Part of a small language model's weights: LayerNorm before each block, biases.
MLP neurons of a small language model. Each row is named by its layer, matrix (up: input weights; down: output weights) and neuron, and shows model dimensions 0-223. Each number is 500 + 40 x the weight over its row's rms, rounded and kept within 0 to 999. Numbers have three digits each.
After each neuron's rows, "fires before" lists the tokens most often just after its 100 highest values on Wikipedia text that the model never trained on.

L6.up61:487575520466531578516521518533437535495477542516488549542555554610449546492430513471512449541491445497473528506570454446562524515527536467462460486578561522499541536514506443492516463474537498465492458502554481545467471430551463478457618391408484507469491507546497504484487540471417538551502533474499569519485460468458477511468503493513434554487521538512532479418534493500517448471502550492513478495444531574478511525569596542551540493505539456455528489453449519495505468443492557525503436464481408519477480491502471500449536535516475601543490551444526498475500467511535487487447436544473568519488541457510485425494541501549453485483459467541500503468534506451524478473528
L6.down61:470495476449528552475442461475518526535495504533474513509529504465565411532548523532521527460579492474495485581460499511479481596527426470473480460476455427470453559444487583519582432528504431504499502496383521550494462556568554496478474422416509513519489588527472496517502483522505510492554472582481544498518508509529571432506520468459477424513545480482533516570558457504468441522467532493516492486460504487504472529443466551462524467476506498422558560543493490456499562486485521543483494516531515501561480525473558431455387434479413566500518461508504488544470554500514542459458430487556493539535514507492499577533509507554551522487508520470501527486506482501467534466443
fires before: "al", "en", "d", "her", "an", "ent"

L3.up553:571503474468593518516465545451568460488575447512459471459488465459509501416482573479493478423472459523512492516546431584554471517534548522498410476476469479501511460472535507572499530505515537469488532415429486496449559549433498498536530544502499499503499367597492501491474465540502480475484498552542466517519443519482518512489463532508497550490572539510516509503482532488494522557612472555527491422523531517560579428502469435470510482507481530522549517554431499480521560503512516468443476555443470543499448552498518442444459491556527482498574446462572556447507434471526503490489492503575486477511472522473439493442478536506508520493467534434479521476525527514527547525535
L3.down553:408481504563523527536505542480515412543499471519495504451605528480555472506550469534504511573427475493501499448520452452555487505500476542397469531496502522524539559554539521507527451523499514535485539512435540448539541530527505515508524454465524501456465499522462437469424482484457508503524564415516565534511511432509447472564522487510481549465536542502462492545528556517515495501550463519497512526508470538504454544513574462438453501551446538471545550574401529459450426571515533475432473413482498539501478420514492502433434525572430469549520502489510545543506486529455446449529487504514540478550450476484543505475464471538485584552479517498457434502471462491494526529425
fires before: " ", " C", " at", " D", " K"

L6.up18:487539545483482511424457565481460451511532514511505566442583563496505513473459482502500461449496486481565461534484519472469520459565453452487513475433530485445557466480541530447498526474559520516466510518487474418495502489460578455509498547527537528499482519492508486576528488573460507474521458488536497459513569454481504526537491518496513581544493567471493469512513517409449515529480548491604505528558504507474517471475387514483432478514559454466444503492517499444553484493505522477448459570460485552480421562471449449524501543452561552541482513519542540531470505432503480440469462540424516431562536603507494458424547443510559535509527429443537499512508504569528460540485
L6.down18:492557500497484484419491451465441595492517482493493552506497603484546457530516464471495565545498418478549492506492538493481505476496558517566475527481489522508488527478430517446473488452512538529510474525489518480527515524512444544540520420491475515549506423557513453486613487455549555523487490455457472437475539492422475545507485502530599477504571558455520491518525425470568487514518454491494488520454506455512515471512487588551527500415468496564584453529471493527472498486446506498516514503444428539523420454460480510471434460485476490511501530526526494480585510510487551601514561526530537483557472514437512553411536532533540499440576480442520463526410522497471528501518
fires before: "t", "p", "ver", "b"

L2.up125:444507536571517447468553524452436491448552455473491499494442488519477494446530514503478451555489529514507492477560522520492514477442492524438561518492435495462522510564524503540498508572489483482553504486487566488438543494438452548530502440465541505552523481527542466522477498475453567479520522458444512532547474517514451520456458544513442469493507486524548599426555517530560414502534482410509517505556567541551539569528492497481459502469504470530501496537501498499548527455451526490462445467512425486496415434573594601428520521508588358531508534527574480463537457522474547479514492564492464468473514501486535542466506501452473535520482511473575515465554510501457495486473
L2.down125:536520539490524455553554465519562451499516531526444537500513462552490544473513427531560505508553413533496514432499463460540529545587518527513475537596513541465576562522458490543482520580585504494509515505509486501519456442423522456509468420503507498524513479586455405500496579523458497519463512498464479541541560508545536541498524535483534437469509518540566452461460495505560451475507549469526522543467556444504488457542465469509501494487526490505493481530460541488466473547486451466458555470496477528515457485505510473479436497514500455495437449524478547475498438388480506461530573488483368524476566480512478521505550516454515546496491432531556473477473410463428470475558
fires before: "s", "r", "mer", "u", "n", "f"

L4.up468:522587518517539459511492498431501512460548486464485550501488485479476474524527521500479510490514470493519542460531491555504529526444420487425466471518521460485514504490459520471511437540493471485530506495501490540541380478450546500518484501527553500506479492571450443431494425573526555520494549503499491488501430554569543470530504479498504480459495563579514453524464506529398532535522469489532430458505533551474599524554488547507531551501510561482480542492524479536555446498519479478543481472546570524482540564432450456510496576481464559508444498539451459474513477586462546568432446500510557486539459584548506505518451448461532552464573500498488491561477439432582546453444
L4.down468:530543481514474455530500479503508511520467476434536499503474508526486510538505518490451513491445527576538481474506458510499574570468460574501458534556416520458522507471469524536443507519482447553505499474583542516546571492549481551532486447559520470541435537555462419480454467504501513485450543519493439534480530460529475528529441498450538517476437548465520426485483556535450540525478525523469480493469474555517545561501496521542491514440473464585535561515504461499573483562491485545530439474467494442598470603435456470444472524517434564423434526577547482533499464492462548482511478489473440459498499380478553459510542441521489530457519544533495461482471410487474511508497
fires before: "p", "t", "c", "ec", "am", "ce"

L4.up776:521615473558530509430544519461512482497555528495534483542513459433541478443473511587428552491458522479543557432476568502461558560512468525485526494523483528526495497528496454606449523431493533486578488499505526502502533477505530584522553545455510493478512491439523442484475468507454503496468458538455509432487456504592546526494463485461466480537473549479545460479515478505521539572473561487523554461554478512517514505444442401509367504461459463495490495497525527475490459476548540512501470501466492474525457486525518504517488455541522503531515517548521487474446492481366507436529513496543547448540459513565448449456455514443507504508494415489442579478557525538478514564481
L4.down776:542556519378489411467507524468528501561525527475441517470526454505460511461504448462477541560516453507485453425468529491490582507574515515436511477450494484478477541517472490435519532469533565578505466499538531532510501485465541495491551478509456473526560528473527514513464565512561455506467558518534564539561540569493566482437506507477482575552517425469465450514464544432437520589526523482444481453520459457476510537557466542521565493485591453385510491497457467472474452509505556463544465514536543488495541526479521520477482550494489478462477574582562447455482505524471453492509422484542498478460565445546509522488429527492506543445437545486501484491539476471498529469512
fires before: "y", "n", "r", "\n\n", "ist", "ical"

L3.up686:524444540528488513469537508422525511532499554466541532534521511538473513532550527429481470484543543512439537499475474543491468523457500499554549459483532553534525571560536543554504520537527516504562517481538468482513504527464526503480467560479544452545514504467580557515464454504483463525520517501536528468542556465510424468524492466557527525526537415509565570500482453404516521446531516506514502452494510454496557551510466457563396545496448452442489565461526487441530468481521536564512442505503515512553481520506571504532430488490491499466517489548472460457470575547502491442560427433505514473392489456513501471519420428495509483525533450507402519526461469581428508500402
L3.down686:430451483460583457527543496537450549540529489495497513509553468575470508483463479474500474557453517465534495503424464423522548530530447529501509454530526497507418560427464446520514478570451567507543512439449505532501500554533511508508444504417471475530533550564538446473438485473488478477492486461500567447503553530503539418509459590455467526453507427449436445521442545504512495477507469447486506424480497431451441485452489551457513546523472523426439539486473471533557485477513525445486474528521510563534551525500568567562548535558553513503500532520444495526610479513498479479549563525485536459509508471545526507558543494494489512412530535484470539545473523525488446507503
fires before: "|", "-", "The", "S", "|---|---"

L2.up181:466515556537517539488569520504483510495513445526561433558511527470487492569478518455518486524496445575465503546394499417482507492487446501479531467487452554588451452539472595453546500492505537579495422471523548499444506494495434469434575521475524566524456541458486537491481526516449498479464452466398541520462478537494583492602525459521505550497530460551510512538506429574436476434488527575530526575468536526519494531598442499489550506485496521519505496506531512476534551473478540552523451540536526525533450554493508493491560535502472522469561514502523531525476476453508442487522548458502480474536520464530426485535448449544492491501435470466453509475477477522515525406539
L2.down181:517450515569492514512493522483488524511506456488479439580559532539452508488445452501458487493499549549455505496532533495505515521477485501430487562482491599544442468538462544564506499540547487495518480481498468511498477513545564493511503529508489511479512424432470548517572491476508509492548492539500404452448487506457534449511492388558512539524566468469557444444502473494514466493506443500474419506483513474486544512525495585566598441485506490588492464428412420525547540538420571584434457507506499492521523574491519499499547555482417576480543512545528476548466456451535473532497562512459520500511508452478468522438470443586485517518481500459454495521522460484558519462472
fires before: "id", "is", "en", "il", "er", "ers"

L2.up490:415485524535503472482507586515582508498493494562464479502576528488462480545461494491512496544472467498518417446525540489386483496512501499483530616548485536483541485496532555496489465514518539525495537507539531508544527462486498499514458447492459465454502624510503549516466521553458465570564481509495467531466550445519538479480525531489465480444439569454491584467480546413541479496480549500571557514513532443528519513560449486564502480484504442512539448474543438502445491481564501541503397530490518502515494479480466476446515520489450501538467459489464491491615528449475446424526512514423471452560492440485560520518479510505530524507547483463494457472486400530585468519475
L2.down490:478551498461474509576531478524449492501480454593561545444428509491551484459519457503519475513501489465455481519431505478517461499531497417533517502482491517498447511566518518510564462589560443534536549509510516541474456427526433458558439446572551610506470526472501507461551491536453567492545473524496525447452506444519430511462524485540448588524582514482534466459503482501494505558538485475439482484455457527554477571584485493485551463501518490504455503441500482476446488491478466535585525549462477525474485485519476550522497488482500474462535489527491555505515563421528527521400528404519539443475611463471528454520554449493519459534506500475548468564509480465524513505468
fires before: " of", ".", ":", " in", ",", " and"

L2.up410:461528538453477520452535515577499424505445475425511579460538569515504569428516532500519572467493526496576521528426471515439572499428524542453526471468497457499457493525531464558459524536457453487507513491493492522571512506434465516530515530493540624576411468527523467502480529423589405495470522490511492501499517543526520559555471517518530548489540485491500552426462527462511397457510460467510486490484524528506532532459467480462497519486463553482540492519475490524552477507498550519574528435476503479577470487515558567576505426545542479482571549541485422499540502512487506540489463481488503502483501486474440429499540496490461539485554534463480477468450567528456516476430
L2.down410:507570610458587450483482517544502556516475499472531496476521527474414483496496503545464486462510538478475517518542478485556502564526446571455536500520480457556508586462395473566483527492522564544508514509477519525524449530479516463488507561524464437508504574509515488508514426510609483510494489519448498463520485380502571482513531489503418500525549556471492490499497506456486480452499581517503542558483495513462498529512489478491486446502480501476455524399478480467515418484475535504506520416508488555544539496527536521609504492450518472514532467541490443533496536384475527507534511537460504471479543465494490501438459554520479451480499538430513548563403509448434436483479
fires before: "==", "S", "The", "C", "I"

L2.up171:549457559495472516458486452530504447510492521519495562526494459499507484516513530447553497469484465428515515562482461557483521393448447464428492507536479536472510487546417548467487491463498521514541485515524596506501436448486508481476445477513512478562444432536491393556546467509550542471504427436484417489530559550506494541561544508532515457458384502461431405555472580481429463563537516505522520485589510487552490518520510558472498502478489483616544558507480546444509475518514485555481467551457510598502511513481497543507528503573473568553448527514491543493492529480522525560549495514532501523511469523492432460499460496465484494508458504535489525494521537571473484529482
L2.down171:506509484485537473497451500457433484534490432475458501467386501459517547492448464446455485531497434553577506538592530491551517515504496490419517496470482536554474485463458536570567466501470523508518446432518471559478411513462471527500526527545489546516490563484500480490548452467465613434451504489517550439465492478565486523547524481529540423502445483530489522500429491521483549571448528474489493498529494483397518529503496538496556477521525453491493530494497473501467528546576431482404452528552441488526555499569460528531450564559526487479520483493528514431546571487502540490453463482456502489445504596529561499574487474573518489470546517482500536462454487535476511557507
fires before: " |", "p", "t", "ur", " of", " from"

L3.up411:494571521487530452477471475577467543553540511455517478498505511459502569479551513538448510528498512535467534528592531467504456473437511521459520517463514524565535499513568484538511527489518475515443550474550549504571564427530521499501478447564564434500471602449478514507521480519487457493467511522434427441561522476475505480621476536534484524601485505468465544472464501474484570482462546447548449482481502491528486541550476451547454570484463464503488483526548426556521446501543479450542489447518497494498503466531526497532514529459513441478562452522499565446520507411396440489436506555467482491544546463474528497547501519486472513556536542462452573519460460483557512419495
L3.down411:447513533500494519501498580525497501472493510575458466500493585449533493486497504504552425470535452524539580465506472489557496509455490475458450497485531523501503556539491562518468441537545497440487518516474517555447469529501531473536462434526543529552557487459542438511508408500505489469496452494534493564511547497502410538497480524542474567443457481521502446475490517483533503511450535511531483557516467550524503560500406559459474476431476480595540542579471463477492508553519571515529477561428513484397458532451483540422583522499486546456475509481434538503436491475560538488486529445483509509449590450568553465449456503532434481442483507458564490556449535460511496530487
fires before: " of", "al", " m", ".", ",", " and"

L8.up102:444552448488463491478543527523482523557553552538519579514474532469490452499488496548500556482458435489485482505453469514513556588560454498424525537532484544528451605498493559461550426516422523538503514523550492463521502402466520501460495510448522534505543452563497560446563460535553521472499514520471491498467606477500512526485568529542453536446496510496450532449534513520479473591482542441529515530517482503485485455558521433508592456508573472452445498468579458512471479517519532495532492488450509536486529520592528481460522499536491515466438542495476454512520478391529545506492506506545465484521511540501486515448566551489463595512486476455444536514460451458477557581502
L8.down102:542477501554489515487498531517463506552491470542477427515499478515502485547462495473474462544515519505554481474517504438499553483509518530456588441575529441496446502422500474527470522495586523572497555538456512561450534500485494484537538500595490419565464539561483555545458445494498533415481563480619501452452509484520512539441479516509456537456580567433449414470451513507479548507492490580576492518495522480557530426492495459444566437497505578513516448505499435560525497470495516476481551448490558499534431529491467450533481497540487499487457556443410453510536504473466489467525523466420519479509487530436494501521523510476502558520481524428475492471538458465554534514500
fires before: "ed", "ar", "re", "o", "ation", "el"

L8.up631:427446503499566452499553505528647498583547525520516488515482504502528508491403548488475519519544491546517400548530514505451481512494468539468537502535461506514540499512594508424520487522452498502535504473540542493481539528486491511488489416522481476513497451557517573487511499458577487470524433485514511560521473419503488557535457501525368457478539511476558467420488552502483558451475537555450540594488519477462566509512525524539508513509542585458518462466447476464525454504476438504486425427506420521498493470534552490506491493558491481563453503451507520532531539528543497509411555498499508514472527477522473500443599549454521500528477495534433504509456484532479466520519
L8.down631:546473533577582462536519473461437515526526486470495524550492472433544493499573469496520501527460498532472498503481488492480585438484477476476534485468514431463525531561533488511495468506445447476524504513478549523526436505484549452455499469477473473491514565531514595511506591538513498467509538527572556516528578579512475389543561489530519496473456492491420473512488490507543445419556471456497536562471447450506535496510461448568513479558501532586522525516496510436572464490476415535463436425438516503482501507475504562465452519562448525463413466496494493509567440543494508492435487529503453528540450442517431478554539478542521479487520468496484548496497587457545548504471
fires before: "ation", "at", "an", "en", "a", "ated"

L2.up282:554521460522528482534448541424508461460440495417426512429534494387507509507552527506444493540452549501536479468495471485544495490453498472492459467528473537535474522579532555515508505496537532516447522498513518479491445493534471494496505569461513560562526568523504437473454397473512456499401522531511531498530536461512496546530500499495480524473509486497513517527425520529512498492510543487529517474472520519499521478457518465551485547534522470629542470517525435490422503497573545408499544539526395465525399560545589510519499504503470478492514512507567483472457443545418468511485501520540577495433437531506555541405464470466534535505556530520481528454533541532490483465449
L2.down282:525533587531462501495456491534498484508367497498492509453513552434454483599478414533458548455570520423556495483494446465487462496497521491462530469455472498463520465571528523501485504484522479477428484494468627503464456462498497459498503499433528559612470534536547480538507426547505447565478463472473512463531539505496564525519536509548488535448532507489556523495530504543489412490480457508432441561505526540531553493511548459550530538478562499503540531434486500518495509526539483504454522544517483454493456509592521466462412494447471527469507517489480550545464468511514524492502452443522558374500469501522506426477501492482526525547573540573483484521505504503498505430530
fires before: " ", "\n", "\n\n", " F", " C", " K"

L8.up809:465537479492526473498532581440466415445481474513520478495527544532500451500435495440529484550525468542447491534520484487507452528495506496463444489479535476511537516535530477392437575495477528450543498491571504492497524465568492523553518562567495577442492502446456500456560573496447522479505484501580529465513432524527526488512477516448534487484514517525603532460459490529597472472464527511535536463503536565495432493493581488473495537497473504501460455484461554480552470577522416532548463494526535545512553483529480550541563476498460529518535509562447490449525429461408509532455464486458429509480489523546489510464505550472499539490480477406507517525494595431565506445573
L8.down809:464517503452441529498548482486457449475539512563492550569515474538500521420546507524474511486516439503502490565522508511534521551521424514481618427499459462463484537475439519489547478469511516538468502557456477538479496579515543558485504510502507484497448485497560473506545483550512479523530436515499515446543486498481590480485415471433491490568383509459552548401582514514563545496480499606521501483467512468485514486490512535525604502488485456461547573514561455513465524524465535459501470528448464481552532547562465473427487501559522440498553459484527504518481495474505473395497555483538453503459438503513479489499488480480565538533504525502483463481519569443436506420460
fires before: "or", "r", "s", "ess", "ic"

L8.up549:430469542496512471496523520415536505523421453510472489526530508540468492541516412448496507485479487583548534520494485485511540531447541505493449446459481535492507568548454497500538513456481493470523467495537511530511488464490505455521422453402429497545439558538482525564534519544474557457465573505509509504528487501548435505555532524588515547470391527463493485499507506484461467450500476425520487475455474569525512476596612616534534506476427448512476519477463487526568557525541523504480420592489449531506469446471476527507499494437463499501501542458468530486582505499494540468489521489515504468480540495522477474384528426485488463504476480510505493444552462451463517495564
L8.down549:511543550532457533461501594498508426500474474466476533499591508526504538495459476504633418505482483529467545520527410440504522483446547518557492554475481516551510545472480483485543505562497458486461474456585460453487460473513496453509505428479501538467428521520510476543526470505475517412464487452512509453534501558539432508526548504502490482548530531484556502499463417468451525433494452473500423514478505466439557524539542549462578474437531506483531491552480504470509449566490534518524409529411474479544512452437521557478446523503524462425540523524488510519485493585598500518493501580480525480510490472474514539561521500479518507571475466570522477532471508412513532533476
fires before: "t", "p", "es", "ist"

L8.up485:438531504556503500477508551545557425526455493535487509498436472511556452539468586494507412492484503508481559471492453492577550500451486470412471524424541572527490455490471478512498480534469516484494534442469452498539493542507531484460513567480509524501495512532489551529507428475426457495458514521473542479536543495511457468504502542507434507456453459439474499446469482514551493453574525508490561499505490584485458542458464531533467494523443494521531536500517493456478559442600567566452511560496538524471511501525386515476412460572530569525443637483513534463506489430515511474489520508561473498505466531496482476427501503592505548459470525507531452451546558487474443506504
L8.down485:494523529426468515446578445496481505439489449548502546522496543452498562532485503465544518491435528532435439529540566454476486452552533547410443511484541476493486476486526506525521613484479453465465470478471477469478526514546475505492504457553478534505507527538519538509502469531548511477495388499423414511454468531522458534458527550501537429498509493535498501500516518517515487511502556518391483508499390488509473592560458505531501491501454408457473468490452571538449503493470486479481502585510489485562496469446478487529509522531519569551534417454484576505543537520580532461474524478509545461469480411608453489529522523550486489473557468481548460538503510505555449507500
fires before: "e", "d", "v", "at", "m"

L3.up278:545504424495554493497508476429541461494550514465471519503405552493531436500493532510466448580478487570474442418503439486501478508560577474431520476425421505464468426533417504538542488531484508505431464464440478526546560475478528523454489518471455522506512545519474518558503483522471514510523407499483475519480484510522586497491523527510527507550533480562525564528547469491493537449491532514459542515587534520436468545481426499460462515540567630526544463551408433465540480467530525471491442477496465537513467465528483535541455504570471558504487496500506506534496533451496482503501542478465584486557462515486520529540481490462489501486542519539517475592504426489574494549550
L3.down278:519487473545442525462498536436497551485485491505495497505462473576431503494422513475504522479497487524468517450466490431477453561451524490518471556469477527543537461526449539521538443520524508435476531497431451445501541471498545528541568501483503519502427558495500592543536523513565506487427572512465464493522510590486509522548494495529518550509511540506420529478463523508486530421482484489520540512515521513443526429523531482542547583501517534518498597417502510495501522547469545490491455620535465464492450595550527454466496471476414548513577461499498437508479477424521484496476534500419586480523490515494488537508540417516445507534437504452473486528542408444540554464489
fires before: "ers", "ed", "es", "al", "en", "el"

L6.up443:587473549562561523470481564551542475481652477464513518468531544509508467514440471560505497491450550468486496489460481455470411545578499529481526483486485498576452500543460537518476480492516541477442518475501531576476535504470503474481482471497534502553498457566521516494510456460529516520492537544512503451477443512541454416512505525480570547400478473478470511500480499584476501529395494498530494460466495547544449529528469492462490472527473548565484474512485502547507489472531530524430481484547550555521514474577552494434490555550477471446511557612502535477502472478415565581534455539474561586510479487519502495502499519509515497448442516498428475577470493438532446490503
L6.down443:470540525486406505559472489481513528444499535471486481489508539580504490583529496569383483528556534504489484546593433464501476542483509492529436482556443411518450529446526494551535524526552519560517594461458515494518476471512522599375483462481546481511537422538551488541443517501524524512518459507512483496446509504528557521468521448537489483415544464510498505440509473488557511487542469478525503491469530512445512538468493543459511466544489515449573559518488504476479455513547547510494530502483454464495517514550524537474489467435427509504524518475480543511545448502499481440466449510423552453487464479496458448476514500537555448484482524453501527499556509466525532641414
fires before: "on", "ed", "o", " as", "t", "re"

L3.up722:530408484516539483487516496489512455441540423490469488458572456443537586506515521479498548499539498533555552530482455534513507488540488421502563506502483475513535520492476478520463415508476561475556445520520466511481513476441593549556539537463557501479538561512449460523470437449417524507440480587507460530513548448535503554505467465479504476458490522514495508461487553495517481487462535538461519504584530500513563484548427424469432528474435457506489520472533500590475531562468471482515439495437445472567449568435546462515470480438492546522542472505523511520602545547516502518608453478508504447510454462510464476506483581515473507519487528437518507501447451504573528518473
L3.down722:528519524505490427472538530462506539513524446549516415503398517438527478499441499527550523521558485556410504493457557530546545525505515530396517548419534500512549452487568453443574547481510565470561528474407500452507531536465443513441551471501534441474534455468507539515528440521517465505522535526490510440493491504525498487493529514458541523458465513541519541474411415492449478511509497540494476536497501535526484592489463487426567553445507520527539489510480460567488501506522451538467484495502497516530514433501511572478499457498467495545484475504521476521552486468506442541460511491527555523483447508546571498542453542586386547466387532465451536479468533532537503458505
fires before: "n", "es", "y", "ed", "r", "g"

L3.up777:488484488522485529466558537516506450554552461552493559472516471484493460454495444526493572482502544545494489517511503490440480543506460537473491446520431469420464479510610470459511500477466499464467471473528498470468491445518531573526540435470482537592436536539455476494466527491528479446534486474479561538491525482509562553463440490538548512452461502498507566473505504490455548542458491478520444474523565537463496527514572567462580503542534481466482510503527516473566466507585416461521522402513442483517501447565429569525500545466491472466549532527565571494478513561500461476454492492456466542469483547483440440608524458559523492531542524447552522494504538518568538468401
L3.down777:509541527467418500542528511454491473567582589505490518543505542503482423487535450452486502489459460458443563480523442474510528559484423541466460466480558487460454493488478482516494481500553538526507556540519524427499469459424476473528540601567436503517546485469532537519448519443471492495466472509493509509500505510445522520431495545578484450454500432508436485479551480404486551541547497470535528562502560497574569584533491521487525464564454494485532473456543536430526486514451470518479474505545534472549521519441498470445430493468441573463511497504473507423504521494548481488519474557459502540470530469414485516557568501477533482534497490525457581463464517574553446545512
fires before: "ed", "oun", "a", "g", "ation", " "

L6.up690:550538593507508566442486544428438542548515527491465463536479487475531475467492451445480468504533555495468550473459518509472456525514567465448519494576507467465471445510542536476506486521478541464584492456574483502454512520569590499477605430512558507490393464444530490510447500481516515501495468465570627565494457486564503480506461517482467524493453494494482424518437488543582471517480532551525498421527531440520504430520547527512514498532582529522488452465523465526514457567475444538466503507482512492446497538514481526487517555500514511513513491536508495484464481518405474434485504469435494497521515446417501520446510520431471489507511500457418522507567487581506514537558
L6.down690:495516553508494504542421526548556528404521522542462567463477445457475490488460493481507508473565464499509539544553528478524513474432516513472486494559497461474508550489469510455475463483515429492494468491490532505455509549437548488511431501481430504438519503531502520507541478476564549465459560476479514524459538520503545480509468442536481513430497461463516548499508561474502505505486424569460390478471424547525458512429459512521506542484554473412506453587490529511483537499477471468499559493447534452472453455469499482551476490513476533540555499530593519520529588491511523572520522576512525442551528509485478465595464545520452562557488576439513414593441490420500539473513
fires before: " |", "ed", "ical", "s", "ic", " I"

L4.up67:496465513530486492516479513460473472489461509541539513474471493500440420507511606473521494451487476549561489478464492512562494460487535512495529503458583446501531476481546496447465480447478485516490540530525528442446547523487526537431549532496521555549590438531502451474553504510475546484525545489536593471559451439446467511504493593397491542488463445501502429531522492565528555559601440472545495507454435452545487501534486498486522470462440497527543493516468566458498472482447487535471468536466529504571503492538532526454499487480535485492534449459525587529376493442507526515513564495555531559547555514497511451480458437444452434474588452464497512526454504470502483514543
L4.down67:495524547539528543467554518494529504500458500482511506466490536437479519476431506558422494543512433531460514515480485511553502582536434507445421547519501490517498486523533502512548487489485471485456486561481535418520497448516526476494548414501517539438538558556523457580487517542487492527458600519523546457430523465487476549501459457531429510522500530513499496517480530481543543529459413503488470558487425493493494533487570469435534504520518449423496497459521560497571490517501504477497568461542516573451469510482516573469470516527530452516538492478530474448558474444475433372483459437476548519470554576548495518574450440516553497447414469520554517460516479430547528478530
fires before: "ack", "ue", "he", "o", "u", "or"

L4.up895:507498444471506558456570518488439452423493504482507545490532435467551513509488482507507481574503510515531550448493474475568521416442420472490445459497430483456540525526508448497431548500437490437474514551561476534506526470495491533546453519508564523458480561562506478567469480564471504394483460491454594430514573484523533546461453495497599568488498498487476498540483493507618506536499526455510538488505516537477521543548466560515490543467503487512457495503497484496473477480544444460509501453417418509456489522448493482484476475563491558530535458540566492469452544492482528483465500436506507561492546567575496478539505435538564554445483508515564469461485488549435517461524
L4.down895:480589501446521504512531516471449493545580491536465468472487572541529477524506558455510534502521564490457523491461493486470503507499537465521472542448481479500490498490556413533543480542492506544460436475482524498506483436494531525528549505496479475478490556523502512507509509630491450436498478550470447577529535562521441501469515500494491474522502500470410518526513426467517531518467486533520559474537481463475474475462514541497510516476465411540510469419451476491514540547435533494444509431481476582525476512453516473478511509482555530484480464410529484530469554494513440552401470564393539452599525567573566517522586530558465455470443543461506446528458515549571484522462
fires before: "v", "d", "g", "p", "f", "t"

L4.up285:473473469454479474490519436431498477524487470458540521526426509538430542616500521552579506490465472455536440515415419498537516522424417462501516559479511491460535625506500521574489501469475481496575455496521546467437499510521496510493471446482506494549463469542535438508528487560497548489565559504478492489513495473540528504543447517491487463483549506441443476492470512501397531574535513507502478418440543546483455539514478523548511444540525511522448506507524543540501545511556486527547434489498430524497530450508446442495536449537509496472529492579548548461499550490482463565475452505463526551502514545426486429504512435499498457575597521483514494483557454519463538507488
L4.down285:459473545486536428506431553511507572500530467455498500498507541477397465545524537515495489511505490523481466421468517518574545454455494479517521439423458566525487473537454537444385499580553467579569537512496529474511450496483501456599523528557415535570419511506518524449517548470517544514542444506519468533537490527552541432494489504529524497553460535484476499488480481492545506466508489523488489467491536507485528519524468622497544522448538497481538506437514466518491475559445432520487554483506453518473529510436483525484526421508446500532465483524494416562493444563520569524512537500555483481462524473527502462552481495434482448527512465552530456519452414516487571439544
fires before: "t", "p", " is", " was", "ce"

L4.up73:416520525443478453518487544545540604485499487486447495521583448509585490496484539490502456543449512517518489530542514466542554433499505502431549415486461498441531539438505499531501533555489490489525489513485491470512550503547482526551510526473526516538433481467513455487511423508438450444497526511459425456536526504511480458441500587517502501515585464598505543516511378504550396486488474534483520471409537536429485507552546515463504569506403462510509470426523500489503549508516441513557496553474499476511505528514533412474497450455492486526473525515579568486524537486563501550477447464517430447586483473519499513483485448484527509509484516508477488405491510494512514465541
L4.down73:541524530418544456513563518503505536510465429568574516483472428556468538517496502412488496541536458497520536556438505479471501487429548503442550469554478510504465512463473519508522492536474559406535461516522545558499527482507473567464494540496469426491507473515484496550578473482525537521480456432439458542472532548453516463436440522471576512470501572516597457499473497503467537495541448480504473532467505396481429482463559551488504429479523529474547492534449548505500507469518571495492439352520498518433438506465501528519471574504534449424480468518510504519518493478512560511494485540453516488467546592504495449549534509505491530456488547513546464542473487580496509511516
fires before: "t", "f", "s", "ew", "st", "it"

L2.up711:460487541457513437439550487575451458424449495508550507479540531481536553530537498482523436429567542490470464494523493522487524557489527425512467405506457548510502490506543490528506581504531494485561433535477500488519516485450451512450447515501513511464494534545544512557571452505516493531486528539436433433551535553439431489511479510504527485502490453519449526472557496422504520489516477449543532570508447472468554537476437545464458540452434495521462534497516565475563471530528513577544497461517478478512512478443503463561532520509530435571582492483513481451504443526533491501465497449461514549511460480581497429579495428454483513469513473434518552364466527522544486526489
L2.down711:521485473509565453550537428551426527495438501457501558479487424506497519573502495508558468506491545504515543500445532527552518569431524410504474490549505487545535469415420552496530487511503482525530522470545514450552480563566532518430456512515519514544559518490475560518488536496557453514507443484541490506511466490534478485487431465509546474528509380467508489500469490477486565579450509476429485468500529478428429595496430555448492463503485529465383505445475508518542455478528599461471546509513506511458505484487487500542590513539494506531495496535537445527550413424501476525457503518444548469481458433521486463491534534537568506488500536487485526506508557459476486526566
fires before: "-", "|"